Part of a small language model's weights.
Size: 9 layers, width 192, 12 heads of 32, MLP 768 squared ReLU, vocabulary 620.
Training: a variant of Muon for these matrices, 91M tokens, 11111 steps.
MLP neurons of a small language model. Each row is named by its layer, matrix (up: input weights) and neuron, and shows model dimensions 128-191. Each number is 200 + 40 x the weight over its row's rms, rounded and kept within 0 to 999.
Before each neuron's rows, "fires after" lists the tokens most often just before its 100 highest values on Wikipedia text that the model never trained on. A number after a token or word is its count.

fires after: " m" 23, " k" 20, " h" 12
L3.up248,280,260,174,146,194,200,227,228,189,246,227,270,233,143,232,166,191,212,220,190,196,233,206,211,230,264,212,318,203,238,161,141,241,179,217,166,241,181,166,135,224,247,194,124,166,205,228,260,246,182,222,206,156,174,161,244,211,186,283,235,246,202,153,189

fires after: "ol" 12, "am" 12, "em" 9, "ad" 9, "el" 9, "l" 9
L2.up27,207,228,218,273,232,153,173,210,174,240,263,181,238,211,186,169,218,237,197,164,108,229,234,162,178,259,261,219,60,222,188,228,165,183,182,171,186,257,203,179,145,188,190,235,185,160,231,220,211,240,205,155,191,157,232,195,177,190,180,205,221,147,250,208

fires after: "|---|---" 13, "l" 9, "qu" 9, " f" 8, "f" 7, " c" 6
L3.up50,189,170,115,165,244,203,218,162,219,240,272,224,175,164,204,208,191,220,141,232,189,191,261,196,196,238,155,225,282,135,191,180,225,206,203,172,136,132,224,152,220,149,241,234,228,219,169,227,159,234,168,231,254,230,210,228,164,174,235,192,248,208,150,225

fires after: " R" 55, " r" 32, " d" 4
L3.up59,160,191,121,190,242,195,219,222,218,162,265,171,189,261,163,160,209,165,165,217,200,174,149,206,190,175,242,213,169,127,304,184,256,209,235,253,174,205,207,174,195,180,153,163,125,208,184,197,198,233,264,244,175,180,175,257,181,183,178,179,197,158,140,129

fires after: " k" 13, "T" 11, " K" 11, "C" 8, "+" 6, "B" 6
L3.up444,208,163,156,166,255,140,202,217,195,206,249,213,194,174,177,194,231,220,181,202,160,235,193,171,132,188,199,214,198,175,73,262,123,167,186,176,126,202,249,173,206,260,162,235,137,202,207,139,254,296,243,269,185,157,180,198,187,204,206,238,143,159,198,192

fires after: " f" 18, " P" 17, " p" 16, " t" 13, " F" 7, "P" 6
L2.up544,128,172,177,298,234,170,121,147,174,179,204,181,236,226,237,179,250,146,213,231,228,186,183,146,192,170,139,228,189,126,226,241,209,171,179,154,202,185,199,189,222,215,222,172,151,275,259,188,192,221,241,236,229,225,238,197,210,261,182,201,131,176,216,296

fires after: " S" 26, "al" 7, " (" 7, "ort" 7, " s" 6, "-" 6
L3.up761,201,194,201,204,193,142,165,218,199,223,201,264,186,183,212,192,150,218,180,143,250,214,149,167,99,148,189,199,193,163,209,78,261,240,176,167,115,218,242,200,187,187,249,279,216,186,221,269,164,183,170,192,126,223,247,198,226,188,187,147,240,189,203,233

fires after: " p" 26, "e" 14, " P" 11, "er" 8, "ul" 5
L2.up37,186,157,179,265,176,211,212,187,182,118,260,195,198,215,206,216,179,212,198,274,242,145,198,155,186,237,170,198,157,152,241,252,204,242,227,243,201,249,184,194,217,193,218,171,220,191,177,169,267,197,174,206,105,197,195,191,231,165,175,160,291,188,99,242

fires after: " f" 21, " l" 19, " F" 9, " p" 9, " P" 8, " c" 7
L3.up491,213,125,180,159,159,249,177,188,218,169,204,236,230,200,187,189,198,244,96,225,177,282,190,190,198,230,176,231,139,196,213,185,282,184,216,169,210,155,257,249,188,230,187,222,197,205,220,188,178,204,162,170,214,239,283,155,203,266,217,226,226,255,193,209

fires after: " s" 32, " pro" 17, " S" 7, " re" 7, " con" 6, " a" 6
L3.up202,183,170,173,226,202,154,231,260,179,170,201,214,99,242,198,215,202,246,223,230,197,206,217,272,115,161,217,191,152,166,232,194,221,192,172,211,235,255,174,234,253,220,178,166,184,172,237,151,236,226,85,199,235,239,227,214,154,188,205,172,304,244,187,231

fires after: " P" 13, " sh" 12, " N" 9, " n" 8, " p" 8, "ep" 7
L2.up452,201,138,229,224,217,156,157,250,226,189,213,258,253,202,168,161,227,193,223,181,204,246,179,225,159,98,170,226,247,170,273,127,229,195,213,150,235,188,256,184,152,126,173,214,243,200,124,199,249,160,171,182,220,187,249,259,195,141,245,238,174,186,155,212

fires after: " s" 16, " M" 13, " S" 12, " m" 10, "p" 8, "S" 7
L2.up99,192,187,184,165,260,114,163,280,188,256,172,196,243,174,250,152,174,192,157,180,206,232,174,214,173,252,162,223,209,207,216,177,182,209,258,127,223,186,250,213,228,134,219,188,293,238,169,285,171,162,145,248,120,223,179,114,253,237,186,128,233,166,180,268

fires after: " s" 35, " re" 11, " r" 8, "om" 8, "t" 8
L2.up767,166,175,177,175,231,183,182,161,241,180,309,243,158,239,126,146,164,284,195,160,231,236,254,230,129,121,181,176,200,199,216,176,214,233,253,194,172,188,223,233,249,244,191,216,159,260,288,194,150,235,156,222,277,219,212,212,187,200,216,147,134,232,157,229

fires after: " r" 11, "p" 11, " R" 7, " s" 7, " m" 7, "r" 7
L2.up257,244,139,220,199,239,176,191,261,243,212,216,203,227,200,233,225,161,223,189,215,205,241,203,200,213,213,184,120,158,149,240,198,254,173,246,238,272,192,168,166,197,195,190,183,165,180,256,153,196,221,210,209,252,163,259,253,184,177,171,247,140,270,187,200

fires after: " J" 53, " F" 7, "J" 5, "ac" 5
L2.up276,178,145,220,224,252,178,194,155,158,313,265,209,179,150,209,159,207,185,150,234,241,202,215,202,181,274,150,262,240,184,152,225,212,191,222,149,173,198,195,241,123,197,211,253,226,161,233,112,153,172,217,178,210,130,203,244,224,160,209,248,148,181,150,92

fires after: "===" 46, "==" 37, "es" 4
L2.up500,102,209,184,254,129,169,229,184,176,192,175,196,195,140,150,195,216,202,196,170,177,135,219,196,177,199,220,224,104,244,239,203,203,135,188,251,183,216,153,147,223,251,228,242,232,211,190,189,190,239,197,207,215,159,207,225,177,223,183,266,195,228,196,225

fires after: " l" 20, "ow" 14, " L" 10, "est" 8, "l" 7
L3.up447,235,227,215,167,237,294,120,226,164,238,206,185,185,239,190,223,201,208,144,231,168,199,235,151,152,201,181,282,168,141,257,237,128,175,209,220,219,118,242,194,161,169,139,288,197,166,235,209,293,235,209,227,169,160,293,228,175,167,177,251,262,207,186,195

fires after: " f" 19, " l" 16, " c" 13, " v" 7, " G" 7, " ch" 6
L2.up314,170,100,192,190,185,152,214,191,277,220,254,275,248,262,182,189,226,190,165,240,183,172,210,220,247,220,158,248,187,229,122,199,149,182,240,226,187,185,203,238,225,193,195,220,177,187,182,186,240,161,200,183,255,220,204,190,188,197,303,191,179,226,210,240

fires after: "a" 19, "le" 19, "e" 18, " O" 11, "i" 7, " se" 5
L3.up587,144,311,171,223,224,126,165,212,210,189,210,217,185,233,246,211,177,200,222,230,171,155,233,254,179,216,213,208,191,217,208,221,223,167,173,307,204,170,173,119,140,105,252,142,246,275,187,127,236,265,178,190,185,118,193,218,233,167,171,265,260,205,186,249

fires after: " P" 19, " p" 18, "v" 8, "ing" 6, "p" 4, " ex" 4
L3.up31,232,182,189,239,149,155,157,226,183,222,225,162,194,219,243,252,182,188,196,250,154,181,198,233,254,251,133,156,205,214,291,283,214,182,188,205,254,177,198,150,202,182,143,188,232,169,148,229,251,224,211,210,184,164,218,195,191,118,196,145,276,253,165,236

fires after: "os" 14, "19" 13, "ad" 11, "b" 7, "orn" 6
L2.up438,205,209,222,179,267,213,165,180,157,252,152,258,187,251,169,169,237,209,169,186,135,179,175,193,226,179,239,197,203,121,161,143,273,128,149,195,158,229,163,140,204,221,276,225,255,211,223,197,225,248,156,182,202,203,170,206,114,216,126,197,236,182,169,236

fires after: " a" 47, "om" 11, " A" 10, "c" 9, " e" 4
L3.up661,189,228,279,233,199,211,221,193,165,248,202,206,207,233,160,217,198,232,175,184,219,138,188,221,255,157,236,228,186,172,222,227,224,192,183,158,222,275,120,203,212,144,202,132,182,191,203,176,200,208,216,169,226,224,249,210,135,190,173,277,88,173,160,171

fires after: "ot" 38, "ill" 8, " b" 7, " B" 5, "on" 4, " Th" 4
L2.up303,131,271,217,221,177,96,184,162,222,147,187,192,228,171,245,229,152,251,176,135,177,203,195,250,188,224,183,206,212,221,216,162,242,220,235,149,197,165,193,230,162,179,181,206,174,222,216,204,253,162,236,260,75,308,149,156,111,184,207,219,196,165,172,167

fires after: " R" 18, "el" 15, "al" 9, " r" 8, "v" 6, " st" 5
L3.up676,232,215,227,204,200,194,270,160,169,212,205,199,90,194,231,242,175,212,240,208,176,177,184,179,136,184,260,217,189,237,266,217,218,184,215,145,178,123,169,217,143,162,167,200,199,220,240,199,235,254,225,151,283,213,158,154,218,107,177,163,252,248,183,237

fires after: "ot" 20, "ort" 16, " s" 9, "at" 8, "et" 7
L2.up323,161,223,216,208,270,201,243,215,157,202,181,211,200,202,256,265,171,247,175,225,198,195,164,167,197,135,166,193,209,214,217,176,153,141,174,167,173,202,243,211,193,151,218,257,221,162,239,254,197,186,187,235,184,156,116,179,147,230,233,190,228,180,141,261

fires after: "v" 38, "an" 16, "ab" 6
L2.up103,238,242,196,315,161,181,196,209,202,216,143,168,218,212,262,198,130,230,206,263,148,253,143,204,204,171,145,220,187,210,223,224,127,192,201,234,268,220,198,108,196,208,213,109,203,206,140,264,182,190,208,142,228,225,184,197,212,161,242,172,156,137,201,215

fires after: " s" 22, "st" 11, " un" 7, "f" 6, " in" 6
L2.up141,204,197,206,198,229,220,205,169,202,146,224,199,258,211,234,218,226,186,186,239,200,273,180,211,230,251,163,201,116,202,166,144,202,276,228,195,281,257,202,157,217,149,136,206,240,180,203,261,158,178,246,189,197,139,185,185,225,179,235,242,186,172,143,171

fires after: " p" 16, "ed" 11, "re" 9, "c" 8, "as" 8, " P" 6
L3.up114,208,92,116,251,189,238,200,165,176,203,153,235,219,199,281,141,182,224,183,221,291,202,236,200,189,117,169,188,255,247,234,193,231,219,215,152,207,230,169,227,209,210,133,226,257,226,204,159,201,212,162,182,213,140,238,174,255,171,274,205,254,257,156,213

fires after: " R" 27, " C" 17, " r" 10, "ubl" 6, " re" 5, " e" 5
L2.up590,201,147,146,162,172,146,217,259,259,135,157,251,200,189,160,147,209,228,199,207,305,239,134,217,166,250,183,233,178,84,189,224,208,217,258,204,208,294,172,253,177,248,210,305,190,225,242,203,213,123,109,195,177,190,170,185,269,179,218,180,250,153,174,255

fires after: "r" 47, "e" 24, " p" 7, "m" 5, "i" 4, "P" 4
L2.up434,254,203,164,295,196,218,221,198,173,176,269,214,167,186,199,207,217,162,240,229,250,158,257,251,159,168,177,201,212,160,223,267,231,192,236,209,220,209,186,171,179,250,218,213,226,229,186,179,194,167,238,201,232,207,183,150,187,163,248,234,194,284,205,237

fires after: " P" 18, "c" 13, "ed" 12, "re" 11, "uc" 9
L3.up82,237,178,179,239,237,255,211,197,195,192,153,159,212,195,246,163,219,191,181,165,244,243,162,285,236,136,225,240,246,202,209,191,156,184,142,200,155,263,188,228,242,260,167,190,170,151,236,180,217,153,143,140,207,156,269,251,222,209,164,121,177,214,218,283

fires after: " l" 24, "O" 17, " O" 17, " L" 13, " H" 9, " h" 6
L2.up539,257,279,212,285,259,168,176,187,260,130,118,188,181,175,140,210,262,252,211,235,198,291,205,225,184,203,282,235,202,246,204,191,164,173,223,199,197,154,180,163,230,254,192,208,149,120,241,211,171,237,181,271,227,213,139,228,228,217,208,254,237,251,185,142

fires after: "res" 21, "ow" 13, "c" 10, " P" 9, "oc" 8
L2.up238,212,157,229,255,218,189,164,205,203,202,209,200,173,265,212,143,195,213,176,239,180,224,152,195,188,210,214,197,166,197,191,250,216,192,138,229,169,226,174,209,218,228,218,120,183,197,278,217,233,214,222,140,205,209,202,228,246,260,241,201,201,172,171,251

fires after: " wh" 64, "h" 16, " h" 4
L3.up99,150,181,157,240,199,219,214,268,158,212,158,252,221,135,176,212,288,236,158,163,153,212,155,177,177,195,161,212,201,247,235,213,259,203,215,221,185,191,196,173,136,144,276,226,173,171,179,285,129,142,235,190,170,226,204,187,165,182,224,252,164,286,172,231

fires after: " R" 29, " st" 15, " St" 11, " r" 8, "a" 7, "e" 6
L2.up397,228,167,210,221,247,208,202,163,200,138,208,239,188,221,141,171,270,276,209,228,211,218,222,164,229,226,242,216,187,200,216,140,224,245,235,211,291,198,205,250,146,222,185,185,186,217,225,192,226,227,187,241,252,233,151,231,207,110,198,188,204,178,177,126

fires after: "ust" 18, "g" 8, "ent" 7, "c" 7, "ount" 6, "at" 5
L3.up62,207,218,211,173,195,268,230,218,198,147,165,140,174,146,176,109,165,242,197,155,195,185,175,198,147,134,136,190,255,220,280,272,211,223,227,174,213,199,210,132,228,115,249,202,237,220,210,237,182,186,191,184,296,193,189,99,168,176,187,203,190,219,192,227

fires after: " b" 17, "iv" 15, "ur" 11, "av" 7, "ab" 6
L3.up128,231,201,254,270,237,227,176,206,252,215,131,189,144,198,194,230,110,253,202,250,161,177,224,200,165,198,172,170,117,234,254,284,199,212,269,137,250,158,233,172,161,135,215,193,139,150,224,180,247,191,247,87,149,156,214,214,206,206,199,223,216,179,235,191

fires after: " m" 21, " and" 12, " \"" 9, " he" 9, " (" 8, " |" 7
L2.up673,187,251,222,244,182,184,258,181,190,198,233,254,199,182,147,198,157,228,208,174,207,252,163,229,172,222,247,157,136,158,235,202,146,146,171,165,226,252,238,201,231,187,202,214,221,276,254,203,153,266,317,220,237,177,188,231,145,245,232,242,250,233,185,168

fires after: " s" 22, " S" 19, " e" 6, " m" 6, "S" 4, "os" 4
L2.up21,140,151,143,243,209,224,236,219,238,176,183,241,190,218,186,228,211,236,159,232,159,195,165,204,198,258,193,225,220,159,157,181,194,191,204,223,162,193,211,232,276,216,219,271,174,303,212,174,165,160,108,186,209,171,162,215,122,286,228,143,194,262,204,266

fires after: " P" 20, "p" 19, "l" 18, " L" 7
L3.up228,218,241,119,201,194,128,216,241,178,280,235,174,218,227,253,176,200,163,115,211,135,207,163,185,203,110,150,233,128,145,203,212,262,134,241,224,208,153,206,185,214,205,194,222,240,258,187,258,168,159,231,201,195,175,171,198,210,144,212,239,188,194,154,267

fires after: " f" 15, " C" 13, "g" 12, "v" 9, "f" 7
L2.up322,167,230,168,128,121,155,143,198,216,254,213,194,214,202,318,200,216,195,150,238,176,211,229,201,214,152,168,201,150,240,220,181,192,180,208,197,158,158,203,173,247,158,210,263,189,205,193,135,179,201,191,186,246,113,182,158,147,184,169,249,253,177,211,267

fires after: " L" 25, " m" 12, "L" 11, " Y" 9, " M" 8, " H" 8
L3.up597,176,305,243,209,119,189,124,189,165,231,225,193,267,166,206,241,313,252,183,129,177,282,194,223,188,227,175,226,224,249,146,145,125,209,144,229,276,147,186,241,211,197,213,159,234,231,184,192,239,196,243,240,178,251,190,209,198,132,120,214,235,169,176,240

fires after: "un" 19, "en" 19, "ur" 9, " B" 7, ".\n\n" 6
L2.up759,201,204,217,220,184,241,160,242,145,244,207,181,227,188,172,260,158,209,225,222,252,215,149,143,189,202,169,174,173,139,215,236,232,229,263,100,224,254,315,136,212,179,243,216,249,193,250,328,185,195,240,226,178,216,192,121,154,236,180,166,235,232,114,191

fires after: "j" 15, "p" 12, "3" 12, " J" 10, "r" 8
L3.up3,217,152,145,174,217,119,163,268,197,226,205,188,214,234,220,201,115,161,155,188,260,197,221,248,149,214,160,211,203,183,216,218,166,238,224,164,215,232,131,170,180,188,108,174,237,123,264,178,148,195,256,230,211,152,194,152,235,182,225,244,147,169,145,169

fires after: "00" 16, "h" 12, "es" 9, ":" 6, "0" 5, "b" 5
L2.up42,240,210,208,146,178,201,222,214,77,241,177,169,211,160,208,161,297,248,215,164,258,138,167,144,191,156,182,240,182,269,196,268,227,234,295,181,222,234,237,177,177,244,157,194,242,180,214,200,66,214,220,154,214,169,206,110,219,189,237,193,239,238,196,181

fires after: " de" 27, " he" 17, " I" 13, " a" 12, "I" 5, "if" 4
L2.up711,172,204,255,249,235,174,181,202,179,178,175,222,153,251,127,225,234,165,123,293,234,131,193,218,258,210,193,244,172,188,228,236,117,148,208,238,205,285,201,225,186,161,197,223,289,195,155,203,237,169,208,208,215,259,272,202,184,168,261,214,261,210,231,222

fires after: " w" 24, "u" 15, " s" 10, "in" 9, " W" 8
L2.up188,225,181,225,196,194,196,189,156,176,144,183,216,115,228,171,209,178,169,243,256,199,253,284,210,172,197,203,231,271,192,214,152,129,154,185,122,202,248,248,192,256,207,263,142,200,214,280,163,176,222,126,166,261,178,137,188,228,247,185,247,204,271,215,210

fires after: " in" 22, "In" 15, "v" 12, " P" 9, " In" 9, "st" 8
L2.up403,241,218,237,170,200,203,277,215,149,220,180,178,280,186,183,281,170,165,140,238,213,253,89,253,159,183,182,176,157,208,151,220,200,255,166,183,192,211,244,207,170,176,219,208,183,248,186,206,193,215,185,191,192,139,166,217,277,186,208,196,273,292,183,165

fires after: "u" 23, " A" 15, "e" 11, "y" 5, "a" 5
L2.up287,132,187,219,259,199,209,216,225,173,231,198,195,157,209,206,248,183,155,215,226,265,157,154,229,194,186,253,286,187,231,202,219,197,156,225,169,188,185,198,148,173,150,189,224,206,219,256,251,204,201,159,247,213,195,168,278,197,176,225,195,148,266,264,218

fires after: " E" 24, "A" 19, "he" 9, " he" 8, " I" 5
L2.up558,238,156,135,256,209,206,114,232,109,144,161,254,129,156,129,233,289,175,221,232,244,228,177,219,223,105,200,229,169,198,211,235,166,198,176,185,226,200,230,201,156,155,143,164,216,145,256,166,125,295,207,180,200,178,215,217,172,213,242,197,204,191,215,187

fires after: "d" 26, "ed" 18, " N" 6, "en" 6, "od" 5, "l" 5
L3.up32,195,221,241,199,177,175,218,166,147,264,194,132,203,233,101,294,195,215,181,209,185,221,162,191,194,249,244,211,140,124,188,204,143,238,185,147,217,230,222,142,209,156,215,170,177,173,186,147,232,253,119,269,207,218,150,212,123,198,217,264,200,180,227,226

fires after: "e" 19, " the" 11, "an" 7, " H" 6, " L" 6, " An" 5
L2.up443,155,191,207,259,177,236,190,198,140,140,185,201,200,241,289,249,217,203,189,114,248,264,166,192,129,181,271,212,243,279,199,246,163,227,239,218,216,158,236,267,232,225,245,161,195,196,242,211,250,173,194,192,198,179,171,185,269,168,177,176,211,174,162,240

fires after: " f" 48, " n" 10, " F" 8, "f" 5, " sp" 4, "p" 4
L3.up132,183,198,182,167,198,136,157,271,189,216,226,209,155,198,203,198,181,116,185,273,275,177,193,183,206,273,114,186,134,215,180,203,199,149,238,173,128,213,135,182,219,189,226,156,181,181,185,165,222,230,241,214,174,168,206,204,169,165,210,242,195,215,170,197

fires after: " P" 48, " p" 15, " a" 11, "P" 9, "k" 4
L3.up431,181,153,164,209,215,136,197,194,138,173,270,232,146,233,227,249,184,248,206,225,241,214,167,114,182,213,132,215,161,137,233,292,231,178,230,200,182,264,187,158,238,218,223,154,211,295,202,170,182,192,268,166,173,236,210,213,146,182,246,204,212,262,224,166

fires after: " s" 27, " b" 12, "-" 10, " T" 6
L3.up334,132,223,179,195,236,142,188,254,237,242,218,196,266,216,201,188,184,227,215,126,136,235,250,234,142,106,142,169,188,234,239,122,216,184,254,161,144,202,240,184,198,192,211,199,146,224,198,176,212,280,176,173,195,147,195,148,104,232,197,186,243,178,198,194

fires after: "-" 52, " \"" 10, " (" 10, "c" 6, "d" 4
L2.up654,158,240,185,223,230,169,306,224,204,185,210,269,223,163,246,224,208,239,178,187,184,233,227,211,124,233,152,228,257,151,243,171,179,143,193,239,217,203,169,240,239,207,269,309,212,171,248,122,212,223,208,232,267,188,174,167,118,184,232,210,212,179,151,232

fires after: " R" 34, " J" 25, "R" 8, "l" 7, "ubl" 6, " r" 5
L3.up304,220,194,109,196,212,190,274,143,197,218,195,205,118,208,192,239,222,256,183,211,269,165,198,132,244,245,258,213,177,142,205,236,265,167,237,165,194,186,198,199,189,240,277,252,185,256,175,173,134,166,214,240,243,213,164,169,189,197,161,216,253,176,173,246

fires after: "ur" 44, "iv" 9, "e" 8, "ep" 7, "av" 6, "ce" 5
L3.up270,197,244,232,230,208,128,190,261,175,199,242,110,214,199,222,163,143,209,232,206,289,243,174,226,205,130,232,198,237,204,239,221,178,153,174,266,275,282,177,276,226,184,220,163,176,181,117,217,238,230,157,221,191,177,166,168,217,173,222,229,215,168,136,192

fires after: "===" 26, " e" 13, " E" 9, "m" 9, "n" 8, "==" 7
L2.up425,159,227,220,196,220,194,210,186,176,168,196,233,181,158,117,210,199,199,199,282,131,135,106,260,186,196,222,221,177,186,213,139,191,152,201,210,190,237,226,211,235,167,208,260,178,241,209,217,279,315,166,243,167,209,171,243,199,235,185,227,173,184,193,188

fires after: " M" 43, " m" 30, "n" 5, "u" 5, "ag" 4
L2.up744,177,162,194,254,213,176,181,182,194,260,214,234,164,167,178,173,181,202,138,170,194,302,140,230,177,190,235,228,146,207,225,239,164,195,120,143,235,214,233,174,133,161,185,228,206,214,205,221,256,198,185,219,235,147,235,248,143,226,222,185,188,155,186,263

fires after: " S" 34, " B" 21, " s" 7, " the" 7, " b" 5, " a" 5
L2.up595,155,178,220,208,174,155,241,239,185,236,207,156,160,198,206,206,208,193,192,216,226,187,200,269,226,213,203,210,193,242,183,256,228,237,178,222,162,179,235,250,253,234,165,171,195,191,183,176,213,165,158,232,222,151,133,286,227,238,165,180,149,266,183,192

fires after: "|" 16, " A" 9, " S" 7, "|---|---" 7, "al" 6, " J" 6
L3.up548,156,184,155,217,213,245,193,215,157,206,247,277,105,216,184,274,227,206,227,249,271,202,166,167,141,212,216,292,234,187,212,217,190,225,167,211,163,256,197,196,238,181,190,284,173,189,242,185,199,143,242,158,175,151,276,238,250,149,143,163,245,205,172,182

fires after: "ed" 27, "r" 10, "i" 9, "en" 8, "ord" 6, "om" 5
L2.up232,185,165,222,231,208,205,224,223,180,254,224,172,188,217,229,209,173,140,224,224,157,201,107,219,210,184,215,185,253,163,218,212,196,247,182,170,225,180,248,186,201,246,181,155,243,231,228,167,213,259,198,200,185,229,165,225,182,189,242,217,153,224,145,187

fires after: " Ch" 28, " ch" 14, " H" 13, "ab" 9
L3.up383,244,239,233,291,214,237,153,210,176,230,128,130,173,221,199,233,217,204,206,220,207,165,224,80,186,215,147,160,214,301,226,215,191,162,207,171,217,225,186,177,208,172,216,227,164,178,184,189,247,196,193,166,317,156,252,233,162,218,225,225,184,182,257,154

fires after: " m" 78, " M" 8, "m" 4
L2.up206,83,213,221,231,231,150,201,232,191,198,233,234,213,218,241,162,231,213,184,213,176,200,201,216,168,177,159,168,112,169,195,184,203,194,201,172,264,124,195,205,169,205,258,189,230,213,181,173,210,251,159,208,234,189,222,235,183,202,198,193,190,201,186,235

fires after: "A" 27, " I" 16, "I" 12, " E" 12, " A" 12, "U" 5
L2.up382,238,182,139,290,217,172,196,190,141,214,145,268,184,190,200,242,237,199,269,219,236,213,158,241,221,150,181,305,228,145,219,198,165,196,195,173,171,198,219,113,200,168,237,209,198,199,237,221,184,158,196,188,145,185,244,212,197,205,239,243,249,223,254,271

fires after: " st" 63, " St" 13, " R" 7, "a" 4, "ou" 4
L2.up80,235,207,260,285,194,194,204,161,221,93,218,261,166,172,211,213,223,203,202,220,197,221,179,208,233,183,260,246,199,206,281,199,233,154,196,246,210,114,160,253,104,207,179,232,102,191,259,182,197,274,206,275,198,211,227,207,191,213,228,206,245,193,200,247

fires after: "l" 17, "is" 8, "b" 8, "n" 7, " L" 6, " t" 5
L3.up561,190,192,176,239,170,195,211,220,197,237,183,179,195,226,203,221,162,140,161,199,176,238,230,228,152,120,194,253,208,199,235,221,176,228,188,227,191,159,222,102,134,196,200,250,97,218,239,186,227,149,178,163,163,280,151,208,149,196,199,316,219,172,191,234

fires after: " Ch" 35, " F" 12, " G" 12, " ch" 8, " J" 7, "," 6
L3.up569,179,98,249,215,198,242,178,202,184,247,195,180,156,111,176,205,131,161,107,137,201,171,165,152,197,233,238,267,202,205,244,140,196,157,177,166,183,215,197,152,157,197,238,213,217,176,185,245,218,202,221,236,244,178,275,231,187,222,181,246,190,251,176,187

fires after: "," 38, " a" 13, " and" 8, "A" 4
L3.up254,141,234,176,251,190,232,238,237,206,180,179,242,143,199,218,223,285,181,171,182,192,222,267,146,260,178,228,151,265,253,177,210,169,118,318,116,209,184,144,186,185,150,214,194,147,138,205,194,289,257,162,209,188,149,214,318,208,233,277,208,173,202,185,242

fires after: " sp" 15, "p" 13, " s" 10, " t" 5, " T" 5, " S" 5
L2.up123,200,209,224,267,260,203,184,232,229,246,223,207,230,134,255,204,207,174,175,148,232,175,185,219,176,169,234,129,224,236,257,133,198,236,187,203,204,219,172,167,145,144,147,195,163,183,197,211,297,210,173,169,221,228,159,283,155,218,209,203,251,145,81,182

fires after: " m" 24, "m" 19, "s" 11, "e" 10, "ill" 9, "h" 7
L2.up390,153,257,171,267,248,191,171,236,144,188,221,196,168,157,140,188,218,176,199,142,189,207,160,202,121,203,218,159,153,184,212,210,156,169,251,263,211,173,168,225,234,162,130,249,174,212,218,207,204,186,219,230,237,202,149,233,186,146,221,194,170,278,178,252

fires after: "20" 72, "19" 14
L2.up234,187,118,155,165,275,159,214,160,178,217,185,177,192,264,210,195,237,171,146,166,217,191,173,164,156,151,272,211,197,133,151,210,243,182,233,185,181,175,209,192,188,246,228,226,186,250,200,105,217,238,186,229,160,146,168,130,229,224,178,240,229,188,177,151

fires after: "ad" 32, "od" 18, " r" 15, " b" 11, "on" 6
L3.up172,235,232,232,194,162,194,245,99,274,208,179,178,260,261,204,165,193,214,230,178,224,283,165,185,192,229,212,190,243,156,272,165,211,227,227,175,220,166,221,198,134,198,190,159,183,245,204,138,253,153,182,200,304,285,166,213,163,188,141,139,196,154,269,180

fires after: "f" 21, " f" 13, "i" 6, " th" 6, "c" 6, "ff" 6
L3.up65,201,174,160,226,177,160,173,245,161,259,243,248,199,173,165,227,186,151,180,191,242,195,240,177,156,154,175,149,217,143,181,179,206,145,160,196,178,195,218,154,258,250,224,174,165,192,159,182,196,209,222,167,295,190,216,197,230,182,175,201,232,163,220,242

fires after: "g" 30, " t" 18, "t" 12, " a" 8, " I" 5, "c" 5
L3.up356,277,150,211,272,179,176,250,188,215,188,154,258,220,169,167,226,174,182,166,207,207,76,144,196,201,159,191,226,172,197,184,270,197,256,196,178,268,264,182,252,166,198,261,185,247,184,291,185,219,219,111,211,194,201,249,202,145,151,191,177,150,186,296,161

fires after: "ab" 28, "i" 12, "or" 10, "at" 7, "u" 5
L3.up499,153,202,221,236,244,282,111,237,118,176,217,186,183,228,211,229,187,244,209,300,239,227,214,198,254,204,149,190,255,192,276,220,167,240,106,201,230,200,198,225,228,188,207,178,211,160,193,204,148,222,216,108,255,218,208,178,177,180,214,197,227,227,241,249

fires after: "en" 27, " An" 23, " " 16, "un" 6
L2.up311,227,199,197,166,217,204,192,232,254,253,141,177,314,166,211,230,199,209,159,176,185,182,193,189,223,258,190,185,160,187,193,138,210,188,261,196,278,227,190,204,161,199,207,184,208,222,195,309,139,236,155,214,182,78,133,124,278,207,175,241,163,281,204,207

fires after: "r" 35, "p" 13, "h" 13, "ar" 8, "l" 5, "il" 4
L3.up77,210,185,154,188,166,219,181,284,160,218,246,223,222,207,311,212,102,231,225,206,179,154,222,202,215,250,253,211,158,151,206,219,224,227,179,204,159,323,154,209,228,233,270,165,229,171,190,199,193,145,309,240,127,219,237,121,203,224,162,185,205,230,122,213

fires after: " W" 24, "l" 13, "r" 11, " L" 8, "L" 7, "in" 6
L2.up526,183,206,211,225,213,159,174,218,242,201,208,249,223,253,233,202,285,157,240,185,221,248,280,219,178,189,171,226,192,159,175,244,143,208,212,165,241,240,198,167,248,201,262,210,180,238,220,166,170,174,226,205,277,202,199,131,209,154,215,246,179,249,188,196